{"n_head": 12, "head_dim": 64, "d_mlp": 2048, "qk_norm": true, "init_std_up": 0.015, "lr_head": 0.0276, "schedule": "wsd", "final_lr_fraction": 0.0, "doc_mask": true, "steps": 8378, "dataset": "wikipedia_en"}
MLP neurons of a small language model. Each row is named by its layer, matrix (gate and up: input weights) and neuron, and shows model dimensions 32-95. Each number is 200 + 40 x the weight over its row's rms, rounded and kept within 0 to 999. A neuron's up and down rows have the sign that makes its largest values positive.
A block is one neuron, or neurons of one layer that tend to fire together. Before each block is what it responds to, as a language model described it from the Wikipedia text at the highest values.

Description: Inside personal names. Word-piece tokens that finish or continue a person's first or middle name, often just before a surname, as in Fél-ix, Mar-iano, Valdem-ar, Luká-š.
L5.gate716,156,267,207,218,119,200,223,199,160,251,203,198,177,219,192,182,248,190,203,220,224,249,213,246,202,212,231,184,169,221,199,267,187,191,185,194,204,184,93,209,189,228,175,189,225,129,205,212,217,240,187,201,297,237,187,183,163,126,210,265,192,204,176,209
L5.up716,182,196,175,174,206,200,217,166,207,225,163,198,184,249,212,185,195,150,235,205,265,267,187,207,181,206,218,156,119,204,139,227,152,161,253,177,225,164,91,164,187,209,193,200,237,128,215,222,269,227,208,199,235,179,112,188,171,195,192,275,223,197,126,177

Description: Start of proper names. First or middle subword pieces of personal and place names, often in tables or lists, such as Ma in Maury, Dw in Dwight, Ni in Niall.
L5.gate1742,175,196,247,215,165,170,235,200,185,198,141,268,201,184,216,230,161,142,216,200,226,250,196,197,253,233,200,294,267,228,196,238,171,251,161,171,197,212,212,107,191,155,230,178,131,159,194,216,165,220,172,181,224,226,248,224,228,225,149,192,256,241,249,189
L5.up1742,182,168,198,238,217,182,239,154,202,249,159,213,201,274,193,195,198,226,251,175,214,194,165,135,277,236,232,244,221,197,199,234,208,244,168,183,142,208,150,126,193,212,241,161,180,182,205,212,153,200,154,177,163,181,177,215,197,194,219,211,215,184,194,242

Description: Personal first names. First names or their word pieces opening a full personal name, often in tables, lists and credits, such as John, Edward, Karl(ijn).
L2.gate23,228,175,196,167,243,247,231,215,254,197,219,142,234,231,203,192,238,160,207,196,136,250,168,266,102,232,208,160,208,166,171,160,192,212,145,147,188,162,104,243,199,192,206,217,201,222,159,254,179,178,223,200,178,188,185,255,218,192,192,169,185,110,204,228
L2.up23,177,242,222,235,263,162,201,173,270,239,237,143,193,213,144,231,173,161,242,264,165,140,208,232,221,183,170,119,170,184,248,221,159,160,237,209,235,213,155,210,190,240,153,209,190,203,159,155,149,262,253,219,232,224,194,168,210,260,170,111,160,175,151,172
L2.gate92,177,116,212,166,248,148,148,227,211,204,199,219,222,266,161,196,201,184,246,274,183,176,141,239,113,240,171,138,190,258,232,252,143,203,189,130,244,250,127,166,126,193,170,164,225,204,163,186,247,244,174,203,194,178,108,205,220,192,190,200,141,152,165,240
L2.up92,169,209,234,182,250,159,213,187,230,153,186,203,188,260,204,166,219,179,206,256,173,213,170,220,179,251,156,163,183,198,143,277,202,228,226,160,195,236,141,200,77,220,191,199,223,154,182,164,204,188,252,200,187,145,112,124,229,183,163,193,112,163,164,268
L2.gate102,168,265,231,157,188,152,221,276,157,173,207,174,187,241,255,232,182,177,200,194,169,169,180,145,297,215,160,138,99,236,170,213,223,235,171,285,226,167,161,200,177,225,192,186,208,175,171,205,210,175,210,124,110,190,185,212,189,202,163,120,137,143,176,193
L2.up102,199,263,218,97,99,148,192,263,172,190,266,191,230,152,304,210,248,180,229,175,201,115,168,192,207,179,231,161,158,221,251,127,177,181,151,263,204,154,227,249,206,135,234,189,221,234,230,181,163,297,161,152,182,190,173,165,207,244,228,149,102,208,138,156
L2.gate132,195,213,102,290,194,185,234,301,196,204,240,209,180,193,245,231,237,171,208,165,175,200,216,191,156,179,233,267,180,216,142,225,173,149,163,241,229,208,158,227,164,244,189,251,216,102,195,206,237,217,227,178,225,161,177,259,162,161,182,133,147,213,167,226
L2.up132,198,221,201,239,173,151,187,222,162,239,205,244,197,217,252,169,194,201,303,170,214,158,151,91,180,156,202,162,147,136,177,216,148,170,198,154,255,213,195,172,171,214,192,232,163,216,255,204,195,233,236,192,227,197,248,164,225,158,133,187,176,154,216,216
L2.gate532,168,221,167,133,247,133,167,316,193,187,220,244,211,181,163,154,235,179,282,138,184,203,190,231,222,177,159,161,165,230,216,245,131,166,230,210,237,196,198,190,150,133,178,210,130,203,194,197,203,289,164,180,137,206,155,184,145,212,184,168,173,241,171,208
L2.up532,197,225,159,256,298,212,275,197,188,132,202,177,218,239,183,181,209,231,220,182,187,175,205,185,257,239,140,205,233,211,259,178,221,105,159,188,177,185,241,170,216,117,188,268,184,238,173,141,213,241,226,138,174,240,253,224,128,133,234,204,130,240,175,225
L2.gate657,216,135,183,183,202,230,206,215,183,201,150,219,193,198,117,217,217,191,252,223,178,166,191,179,132,190,239,220,129,176,205,149,178,146,182,239,236,235,194,208,202,279,189,213,163,213,204,219,217,223,178,280,195,105,152,245,166,192,168,230,245,220,210,207
L2.up657,144,217,160,166,223,192,192,181,209,215,190,198,185,242,107,227,268,223,259,188,240,229,165,155,253,182,205,194,262,206,309,210,175,204,198,161,201,212,99,191,206,275,270,166,213,125,186,223,150,259,167,131,246,201,208,243,173,182,152,152,158,255,184,220
L2.gate771,157,234,270,210,125,203,232,211,127,165,166,250,262,231,181,166,181,260,218,234,184,173,221,213,157,252,153,215,167,196,142,261,187,238,223,204,242,157,225,239,150,183,189,163,206,149,204,216,235,229,266,232,189,228,181,204,173,218,189,210,157,190,248,247
L2.up771,199,185,183,209,217,267,216,189,202,268,201,132,215,233,186,272,154,250,192,129,160,187,138,164,235,168,161,268,230,144,165,196,174,200,214,257,192,163,193,173,192,261,233,198,245,141,228,225,228,226,182,224,179,193,156,216,191,215,152,126,176,184,243,243
L2.gate894,154,255,244,73,248,154,156,193,150,128,170,198,157,270,264,182,191,176,175,210,201,203,233,191,211,230,204,201,79,177,229,240,146,215,116,254,141,187,183,224,169,199,148,246,179,187,247,183,222,227,183,218,149,212,182,210,207,143,163,223,184,244,291,240
L2.up894,149,271,215,193,205,183,201,155,205,197,200,179,234,190,166,251,244,183,236,143,176,178,168,209,180,232,220,189,176,168,196,165,263,141,190,175,150,232,244,177,190,186,154,188,228,171,250,205,257,216,150,147,214,251,214,133,241,231,167,178,160,205,191,169
L2.gate928,195,176,276,175,171,226,213,180,258,143,133,212,140,160,180,208,154,193,195,228,224,265,170,242,290,154,237,237,208,234,200,259,193,131,169,197,157,183,172,110,218,188,175,196,227,203,281,223,209,261,240,260,187,147,186,222,247,240,193,268,158,250,216,215
L2.up928,208,206,222,187,206,269,145,218,186,159,194,122,211,181,217,164,167,177,213,196,145,196,233,207,240,230,142,223,187,207,196,182,101,196,203,188,187,199,230,138,140,180,232,249,265,122,166,184,126,273,211,214,200,201,139,159,170,200,224,185,184,213,158,190
L2.gate937,207,116,254,170,156,211,180,187,207,259,193,197,196,273,143,176,214,165,204,189,193,230,230,236,198,227,220,193,270,249,177,170,188,185,204,177,199,241,245,176,154,188,226,281,160,196,176,160,199,207,213,183,162,193,225,252,182,276,167,183,159,236,220,181
L2.up937,244,199,125,228,215,230,163,215,167,101,213,187,108,183,150,233,146,233,218,193,204,209,254,136,200,221,192,159,276,186,241,210,215,159,167,186,187,218,167,153,180,157,220,231,236,189,206,184,177,243,224,202,222,211,185,207,211,201,183,193,272,227,220,225
L2.gate1019,170,215,134,169,198,223,213,216,233,244,210,229,241,270,196,195,212,175,213,215,183,260,227,175,151,190,201,209,191,185,186,270,216,126,182,198,156,223,219,157,123,163,153,190,159,101,224,160,156,201,227,202,212,166,207,239,193,134,234,146,202,256,115,267
L2.up1019,181,147,218,142,213,180,201,178,180,230,197,184,140,211,185,198,256,180,168,223,143,212,211,228,289,283,193,247,166,244,203,219,113,241,251,153,239,168,169,256,215,158,241,239,233,200,174,237,240,174,163,194,118,190,179,198,142,151,139,293,197,166,165,268
L2.gate1048,172,180,216,207,226,198,223,257,186,170,153,238,193,224,206,182,209,190,178,217,161,166,122,207,204,226,157,228,157,219,135,252,111,154,228,180,201,218,117,201,184,204,245,209,225,87,218,181,218,243,176,162,231,137,155,190,207,162,125,196,152,163,164,205
L2.up1048,155,182,191,129,193,193,169,200,200,160,196,254,195,183,171,234,170,173,190,277,135,180,137,199,192,242,154,241,169,283,196,242,187,183,204,210,269,177,169,206,136,207,204,222,244,195,245,169,174,226,120,136,167,148,125,250,215,259,180,158,145,202,200,214
L2.gate1172,183,209,191,228,249,157,216,276,136,109,150,169,237,231,176,229,244,264,215,225,139,177,186,179,168,189,170,252,149,209,198,178,171,136,216,198,212,250,105,207,180,219,217,189,151,161,139,195,152,201,227,200,177,226,198,207,193,183,170,233,150,234,213,235
L2.up1172,156,116,215,165,144,204,188,268,187,150,186,196,187,178,172,202,201,255,201,277,165,189,245,207,209,237,156,266,88,246,231,194,218,217,108,221,171,243,109,232,75,219,155,248,180,210,152,144,122,240,195,165,136,237,164,200,181,243,246,166,210,236,176,167
L2.gate1250,135,182,138,197,222,204,240,200,232,182,157,199,232,218,174,179,226,176,155,219,182,229,148,208,135,303,143,187,184,232,188,319,130,196,213,222,168,199,159,141,212,172,189,245,207,204,144,201,164,257,199,189,203,182,151,225,127,161,146,189,129,188,91,231
L2.up1250,160,155,166,207,223,158,209,194,179,206,193,179,196,215,155,231,190,194,216,180,151,159,141,188,209,282,195,162,214,234,207,179,144,159,259,187,264,190,176,207,151,139,232,239,169,210,200,200,163,237,187,160,170,141,149,203,172,212,111,173,132,218,152,227
L2.gate1396,202,135,229,194,241,203,237,177,200,216,190,147,240,188,151,196,220,167,229,314,157,242,206,182,184,259,228,246,255,221,291,233,186,195,235,200,202,263,221,131,181,106,234,239,190,188,200,283,190,186,247,225,224,128,194,184,177,191,233,276,121,249,198,162
L2.up1396,186,264,162,167,254,196,197,199,184,128,194,200,224,173,162,190,173,169,191,189,208,234,251,218,120,187,162,150,226,126,112,187,188,168,258,219,186,193,154,194,171,143,199,215,196,221,144,152,204,207,185,204,138,158,246,219,175,192,157,290,189,248,199,314
L2.gate1778,213,269,201,174,223,207,198,236,293,178,184,247,274,209,232,199,249,198,225,212,218,251,151,153,167,154,207,173,178,182,245,288,215,221,179,238,135,241,240,235,193,228,217,197,239,224,213,289,160,134,217,231,131,187,197,214,125,168,164,313,138,110,254,213
L2.up1778,144,164,208,235,142,165,221,176,221,135,169,233,186,219,157,199,172,217,245,287,232,207,134,236,223,170,153,181,212,212,231,224,211,208,199,233,186,216,210,243,155,138,191,203,160,178,216,237,160,254,133,298,224,223,160,273,212,274,285,253,163,221,167,228

Description: First names in lists. Personal first names (or their first piece) opening a full name in lists, tables, cast and credit lines, e.g. Steve, Marc, Werner.
L3.gate1011,132,277,170,234,231,231,193,313,185,180,212,224,219,193,228,162,182,201,144,215,188,182,141,212,183,248,187,254,117,225,133,233,169,202,181,113,221,201,220,105,194,237,216,215,206,254,254,239,169,180,253,202,262,218,213,234,169,195,167,204,178,228,225,170
L3.up1011,168,188,212,194,190,221,170,225,195,159,95,217,182,186,230,192,200,172,218,221,181,245,159,175,145,161,147,166,163,243,81,216,265,147,185,238,230,203,218,159,120,259,173,90,192,182,207,166,109,186,177,169,244,303,234,170,213,271,196,224,193,164,226,188
L3.gate1092,196,186,221,141,201,189,217,184,187,142,182,277,140,319,203,213,272,189,199,195,228,113,214,209,250,289,190,145,168,249,171,229,104,212,211,201,173,148,185,186,147,225,194,214,199,243,216,182,228,203,175,160,136,146,183,178,161,150,224,244,162,171,163,189
L3.up1092,211,166,133,116,164,138,163,263,271,129,225,195,219,226,134,159,217,218,173,217,132,199,243,217,173,214,165,156,195,254,236,259,223,131,181,205,183,180,132,238,176,168,228,221,158,185,179,196,171,280,153,209,216,260,150,269,179,215,270,193,152,182,129,158
L3.gate1285,143,119,168,198,222,170,250,229,225,144,174,226,160,274,229,203,204,259,155,199,186,151,143,194,199,170,145,185,145,253,230,227,197,178,147,259,156,216,182,164,108,205,217,205,191,202,260,153,99,201,187,187,197,212,174,228,193,190,104,169,190,182,230,211
L3.up1285,168,244,239,147,239,157,159,273,183,156,217,273,142,231,147,246,219,149,287,174,187,176,210,190,207,256,214,194,112,222,149,257,147,173,193,165,244,235,239,216,170,229,247,187,175,127,225,173,156,166,106,128,189,144,163,198,219,178,180,221,171,230,190,221
L3.gate1824,247,215,194,159,239,179,249,250,183,129,144,181,275,197,198,192,262,178,232,191,161,183,193,150,144,178,192,153,216,227,200,148,181,236,182,237,220,222,200,261,110,141,193,230,194,149,205,131,226,259,205,218,251,187,198,152,213,243,116,202,167,204,175,231
L3.up1824,188,229,182,187,225,217,266,144,211,105,213,182,260,189,203,233,223,194,244,187,212,223,220,179,207,188,185,166,249,243,103,123,236,185,218,155,227,212,181,241,201,193,226,150,194,260,239,117,206,209,160,189,239,212,269,192,185,225,86,217,160,243,166,228

Description: Name-initial word fragments. Opening subword piece of a word split into several tokens, mostly personal names in tables or lists, such as Ma(o), Ca(itlin), Ba(umrtová), and occasionally ordinary words like van(ishes) or er(upted).
L2.gate83,179,225,225,184,258,174,216,232,235,129,208,132,301,236,215,146,252,262,263,192,187,76,157,205,236,238,149,125,268,223,188,211,212,213,173,226,225,128,285,183,152,189,188,170,183,170,172,170,116,173,177,213,219,179,214,157,199,158,212,181,145,228,181,208
L2.up83,288,153,260,83,179,209,190,248,300,353,253,231,133,181,233,200,171,114,155,224,215,222,169,177,134,205,151,168,143,182,256,312,226,297,182,233,152,200,189,195,185,164,230,165,225,233,263,231,168,266,145,187,231,235,285,146,188,205,190,218,175,240,227,197
L2.gate413,214,224,278,196,195,174,223,161,150,247,112,189,141,233,138,190,206,246,157,167,175,145,191,252,175,174,182,256,182,222,148,163,176,242,181,155,212,271,188,121,249,241,233,203,156,169,195,159,261,211,184,222,192,143,214,228,171,192,176,179,231,163,281,160
L2.up413,175,265,204,206,202,252,172,173,265,283,233,121,265,180,212,150,194,228,163,255,141,155,143,166,185,174,205,190,119,150,148,163,246,203,189,171,195,241,213,154,189,274,149,195,168,186,138,129,169,274,183,277,241,200,244,157,128,175,208,268,171,238,238,173
L2.gate477,258,227,182,230,244,165,219,227,219,216,195,193,137,152,209,231,162,202,213,231,195,159,203,189,261,195,194,203,259,231,179,224,131,203,293,190,176,183,225,170,194,213,223,179,179,222,175,175,184,209,223,274,186,177,244,177,233,154,147,238,86,219,226,157
L2.up477,182,144,210,317,239,221,250,239,205,188,135,234,192,189,186,220,163,200,261,166,184,185,172,143,183,194,238,237,191,232,186,253,194,299,207,222,205,231,138,210,113,206,145,156,171,126,243,193,199,245,162,202,213,209,148,199,204,203,147,195,182,185,140,195
L2.gate719,250,182,286,236,188,171,214,177,164,218,189,232,220,160,175,214,202,247,196,176,212,205,274,176,179,294,177,199,238,250,190,297,168,178,175,189,214,197,230,219,162,221,199,206,191,266,236,201,243,207,241,202,94,209,227,164,182,172,112,198,155,113,232,141
L2.up719,193,140,227,255,201,307,226,202,173,207,198,208,146,152,231,245,147,248,264,227,201,242,291,218,125,257,229,236,213,238,193,185,228,163,223,235,216,204,193,213,173,267,171,206,171,250,263,172,193,222,242,230,211,167,165,226,239,262,233,154,208,161,162,216
L2.gate774,127,172,192,180,217,205,234,108,235,171,207,189,185,205,319,175,218,202,210,209,179,205,151,164,255,264,169,233,250,200,160,221,186,240,166,200,181,160,218,216,197,191,246,204,227,143,227,209,168,208,251,229,153,166,175,125,214,193,197,212,139,151,222,182
L2.up774,291,267,170,234,231,226,237,248,177,220,187,246,202,251,171,230,224,179,203,190,206,270,252,204,194,189,200,119,250,187,204,239,153,223,185,225,236,209,190,144,224,233,134,213,233,190,200,199,171,219,225,212,231,212,248,208,220,179,206,238,233,241,206,181
L2.gate1024,252,221,152,214,190,256,280,168,191,177,188,198,235,190,180,224,204,222,206,177,168,131,198,197,220,226,208,232,182,190,224,192,257,209,154,194,171,182,194,227,177,203,185,153,175,250,137,178,175,227,287,193,152,240,144,228,163,217,193,187,233,291,219,162
L2.up1024,152,209,217,261,124,266,201,225,214,171,226,150,145,182,216,149,185,195,131,233,295,158,189,202,135,183,175,199,244,215,200,162,201,232,182,258,212,103,201,212,165,292,161,239,225,229,268,163,185,214,229,265,170,219,198,140,126,217,213,226,153,203,235,203
L2.gate1128,176,232,220,243,257,192,178,155,186,221,258,299,209,220,212,243,227,208,217,235,190,179,177,152,147,181,250,220,205,195,268,217,164,207,206,143,241,199,187,175,277,258,195,198,180,116,198,304,219,205,183,242,229,145,257,247,230,247,130,232,190,176,209,139
L2.up1128,194,213,254,190,300,194,233,243,207,217,226,169,240,197,240,235,241,243,301,204,189,205,58,226,272,237,155,214,185,207,204,150,203,185,200,257,227,165,174,181,211,146,206,217,153,212,206,185,156,165,188,210,167,202,239,159,128,164,196,202,189,239,203,189
L2.gate1474,215,169,195,121,218,210,202,143,255,213,143,220,198,244,128,237,233,174,225,183,195,262,180,169,167,222,205,194,175,161,187,221,137,259,166,219,248,180,186,240,247,147,189,210,258,207,230,225,177,213,187,235,167,210,219,254,193,177,156,189,147,221,247,182
L2.up1474,212,173,211,286,209,222,124,168,165,226,121,224,286,205,146,247,179,172,159,240,219,157,173,169,223,169,213,208,220,173,242,238,200,197,205,217,212,256,251,186,213,163,132,303,205,185,247,228,261,163,216,88,194,261,209,247,137,226,192,235,204,245,227,174
L2.gate1559,162,186,187,164,184,219,208,195,262,236,194,265,217,225,189,219,237,214,208,184,152,182,236,140,232,283,104,224,245,156,214,257,157,283,235,235,182,168,191,202,242,189,158,204,196,117,178,234,164,208,177,238,206,214,174,206,218,127,276,270,191,188,196,219
L2.up1559,209,183,252,124,182,157,255,196,228,196,211,207,203,209,166,205,157,174,219,174,193,230,232,204,212,171,179,263,164,171,88,174,155,176,212,205,258,223,235,213,188,284,183,129,183,113,220,228,193,174,201,198,179,220,236,224,225,153,170,219,115,253,172,210
L2.gate1654,123,243,176,179,294,201,181,252,168,215,160,216,245,210,232,251,207,204,168,165,222,195,213,292,176,209,225,160,150,179,246,179,172,238,210,163,252,141,316,159,142,228,167,254,111,217,229,241,238,212,206,204,183,173,167,183,217,168,207,212,213,108,177,207
L2.up1654,204,271,203,145,202,184,228,271,210,238,191,120,194,230,221,228,141,204,182,94,168,187,173,205,220,262,248,231,155,180,271,185,245,189,185,130,258,208,179,305,217,236,225,127,188,145,167,228,187,230,233,154,194,294,266,158,142,251,188,215,200,135,246,158
L2.gate1666,219,216,201,183,267,157,202,236,163,223,201,295,159,260,139,245,194,210,237,206,248,158,170,259,151,219,194,138,166,185,192,211,180,197,123,245,276,201,152,256,225,282,175,231,171,150,232,236,152,209,206,273,211,190,235,226,156,166,172,212,228,210,220,254
L2.up1666,190,192,188,229,240,212,158,222,231,241,250,228,174,193,121,209,201,165,185,264,185,286,171,142,206,169,215,96,184,195,179,163,216,202,163,263,274,152,205,225,220,182,165,185,182,273,273,170,163,201,168,198,133,179,206,195,168,216,219,266,177,181,208,201
L2.gate1677,227,224,226,262,220,204,214,212,127,272,194,221,301,187,190,290,261,175,259,198,149,262,171,153,148,174,247,224,248,84,126,209,221,172,157,191,175,276,201,277,213,241,239,213,217,171,108,225,188,237,229,201,204,159,227,185,196,250,244,216,190,185,171,183
L2.up1677,210,114,231,229,199,196,209,208,202,192,246,191,183,191,206,195,258,215,241,165,190,249,200,184,179,221,226,135,224,139,140,132,169,245,182,206,204,236,239,133,217,171,205,163,182,217,197,216,183,263,162,148,214,179,226,229,171,244,166,167,173,145,197,155
L2.gate1750,227,204,211,241,271,174,260,246,143,219,228,267,247,201,183,260,253,209,238,197,255,176,192,155,174,223,278,271,187,266,221,223,203,229,148,149,196,127,191,137,139,131,190,225,138,205,159,183,177,211,179,197,219,180,172,222,184,219,187,211,243,137,166,180
L2.up1750,260,213,249,133,215,188,204,299,179,252,227,301,234,226,194,184,266,268,288,176,200,183,218,134,155,291,248,266,222,195,145,192,210,159,141,213,242,153,250,201,164,231,157,223,193,171,216,200,158,179,162,254,130,165,156,203,170,121,154,230,125,174,202,157
L2.gate1769,128,169,188,207,330,254,227,194,217,250,162,200,226,155,236,220,201,161,145,140,179,211,198,206,187,151,215,213,183,219,202,193,173,188,177,202,294,195,267,177,266,216,182,210,267,232,202,174,152,104,232,176,206,213,197,219,173,198,154,201,147,218,208,178
L2.up1769,211,201,207,198,259,305,210,259,120,185,148,164,182,157,195,222,219,225,202,208,111,198,124,207,137,229,167,211,126,149,199,191,128,250,264,234,212,182,249,157,244,236,216,233,221,294,237,217,200,237,315,183,178,236,201,179,183,148,188,127,229,179,209,190
L2.gate2032,155,218,167,169,159,187,272,316,205,233,261,203,291,206,168,209,169,228,201,173,179,153,194,166,249,223,220,81,167,210,204,212,155,255,224,132,211,192,236,165,164,147,178,188,186,239,229,226,182,150,214,162,143,206,209,126,244,144,170,189,166,161,248,238
L2.up2032,183,189,196,194,160,171,190,223,161,180,216,180,203,170,140,188,162,226,238,169,201,221,246,177,161,134,160,167,248,222,147,190,217,233,214,142,267,271,259,263,150,180,121,155,215,212,230,257,202,264,192,185,154,208,149,153,247,227,132,193,203,193,187,227
L2.gate2033,180,190,149,182,227,204,191,289,150,239,179,172,166,224,203,232,239,195,292,248,194,204,184,192,197,188,249,221,217,134,214,191,141,218,151,217,167,221,221,265,148,149,184,218,210,232,113,220,186,225,208,230,178,232,257,209,224,208,120,208,191,226,200,247
L2.up2033,211,181,197,162,184,171,165,222,275,128,220,120,281,268,233,210,164,231,250,260,189,215,233,206,143,305,195,227,216,258,188,144,167,212,135,132,142,116,260,170,243,133,194,243,181,175,202,209,188,235,188,216,160,187,216,179,222,229,169,200,176,245,205,205

Description: Split-word opening fragments. Short first pieces of words broken into subword chunks, mostly capitalized syllables opening names (Ha-as, Ma-o, La-udenbach), also bi-ased, digits.
L3.gate332,177,214,167,244,205,259,277,205,151,172,150,234,234,229,277,262,165,171,204,226,210,228,171,190,178,197,165,189,186,132,208,240,221,227,259,233,216,137,242,164,172,168,152,220,263,141,157,270,216,165,160,209,208,192,182,192,264,136,261,168,212,166,233,260
L3.up332,172,198,155,163,205,225,260,207,158,143,244,221,218,194,247,264,228,142,214,231,212,161,204,165,233,192,218,228,207,123,167,236,212,260,214,208,236,225,223,221,182,145,213,174,223,228,195,224,209,112,204,219,168,216,205,255,176,220,232,168,201,140,156,274
L3.gate765,196,179,169,222,252,209,270,237,165,111,162,179,234,98,299,239,197,170,264,164,208,220,214,228,225,232,214,166,211,153,178,159,244,178,220,186,201,230,216,209,243,232,252,268,220,201,177,181,217,226,191,220,271,187,162,222,167,179,179,258,201,164,159,199
L3.up765,238,145,244,227,155,188,210,191,164,275,228,204,177,115,230,281,158,197,176,277,265,177,186,206,206,252,186,209,244,171,216,222,252,215,220,140,184,139,105,260,147,265,164,223,214,156,208,192,260,237,265,200,317,238,144,183,172,220,199,173,231,227,261,165
L3.gate1419,187,177,169,228,167,176,263,194,211,243,208,182,182,191,193,198,231,149,250,222,135,236,192,210,185,157,217,220,138,186,149,171,174,258,145,195,212,230,186,253,194,184,250,195,238,160,198,193,171,145,201,240,202,116,180,242,152,222,178,180,139,177,240,251
L3.up1419,189,144,215,254,199,243,188,131,220,244,210,158,157,160,187,208,179,174,253,242,217,204,204,198,136,216,188,199,179,141,241,198,140,204,152,192,226,239,201,240,227,171,223,141,202,168,191,179,136,186,181,323,182,144,198,248,153,279,223,176,157,180,174,252
L3.gate1540,209,303,176,261,166,230,244,218,216,206,225,157,210,249,178,237,191,219,314,246,139,186,223,140,205,217,251,186,216,162,209,213,168,199,183,262,176,232,202,263,207,181,171,194,234,195,131,257,171,197,241,182,153,146,211,187,185,105,235,240,183,223,170,170
L3.up1540,224,223,151,235,240,160,215,218,219,174,253,210,244,217,229,140,193,154,196,318,170,196,197,166,211,162,98,219,252,203,178,221,172,211,236,198,201,203,213,167,202,117,211,208,195,153,211,115,194,275,192,285,197,220,218,150,240,245,274,151,244,202,174,188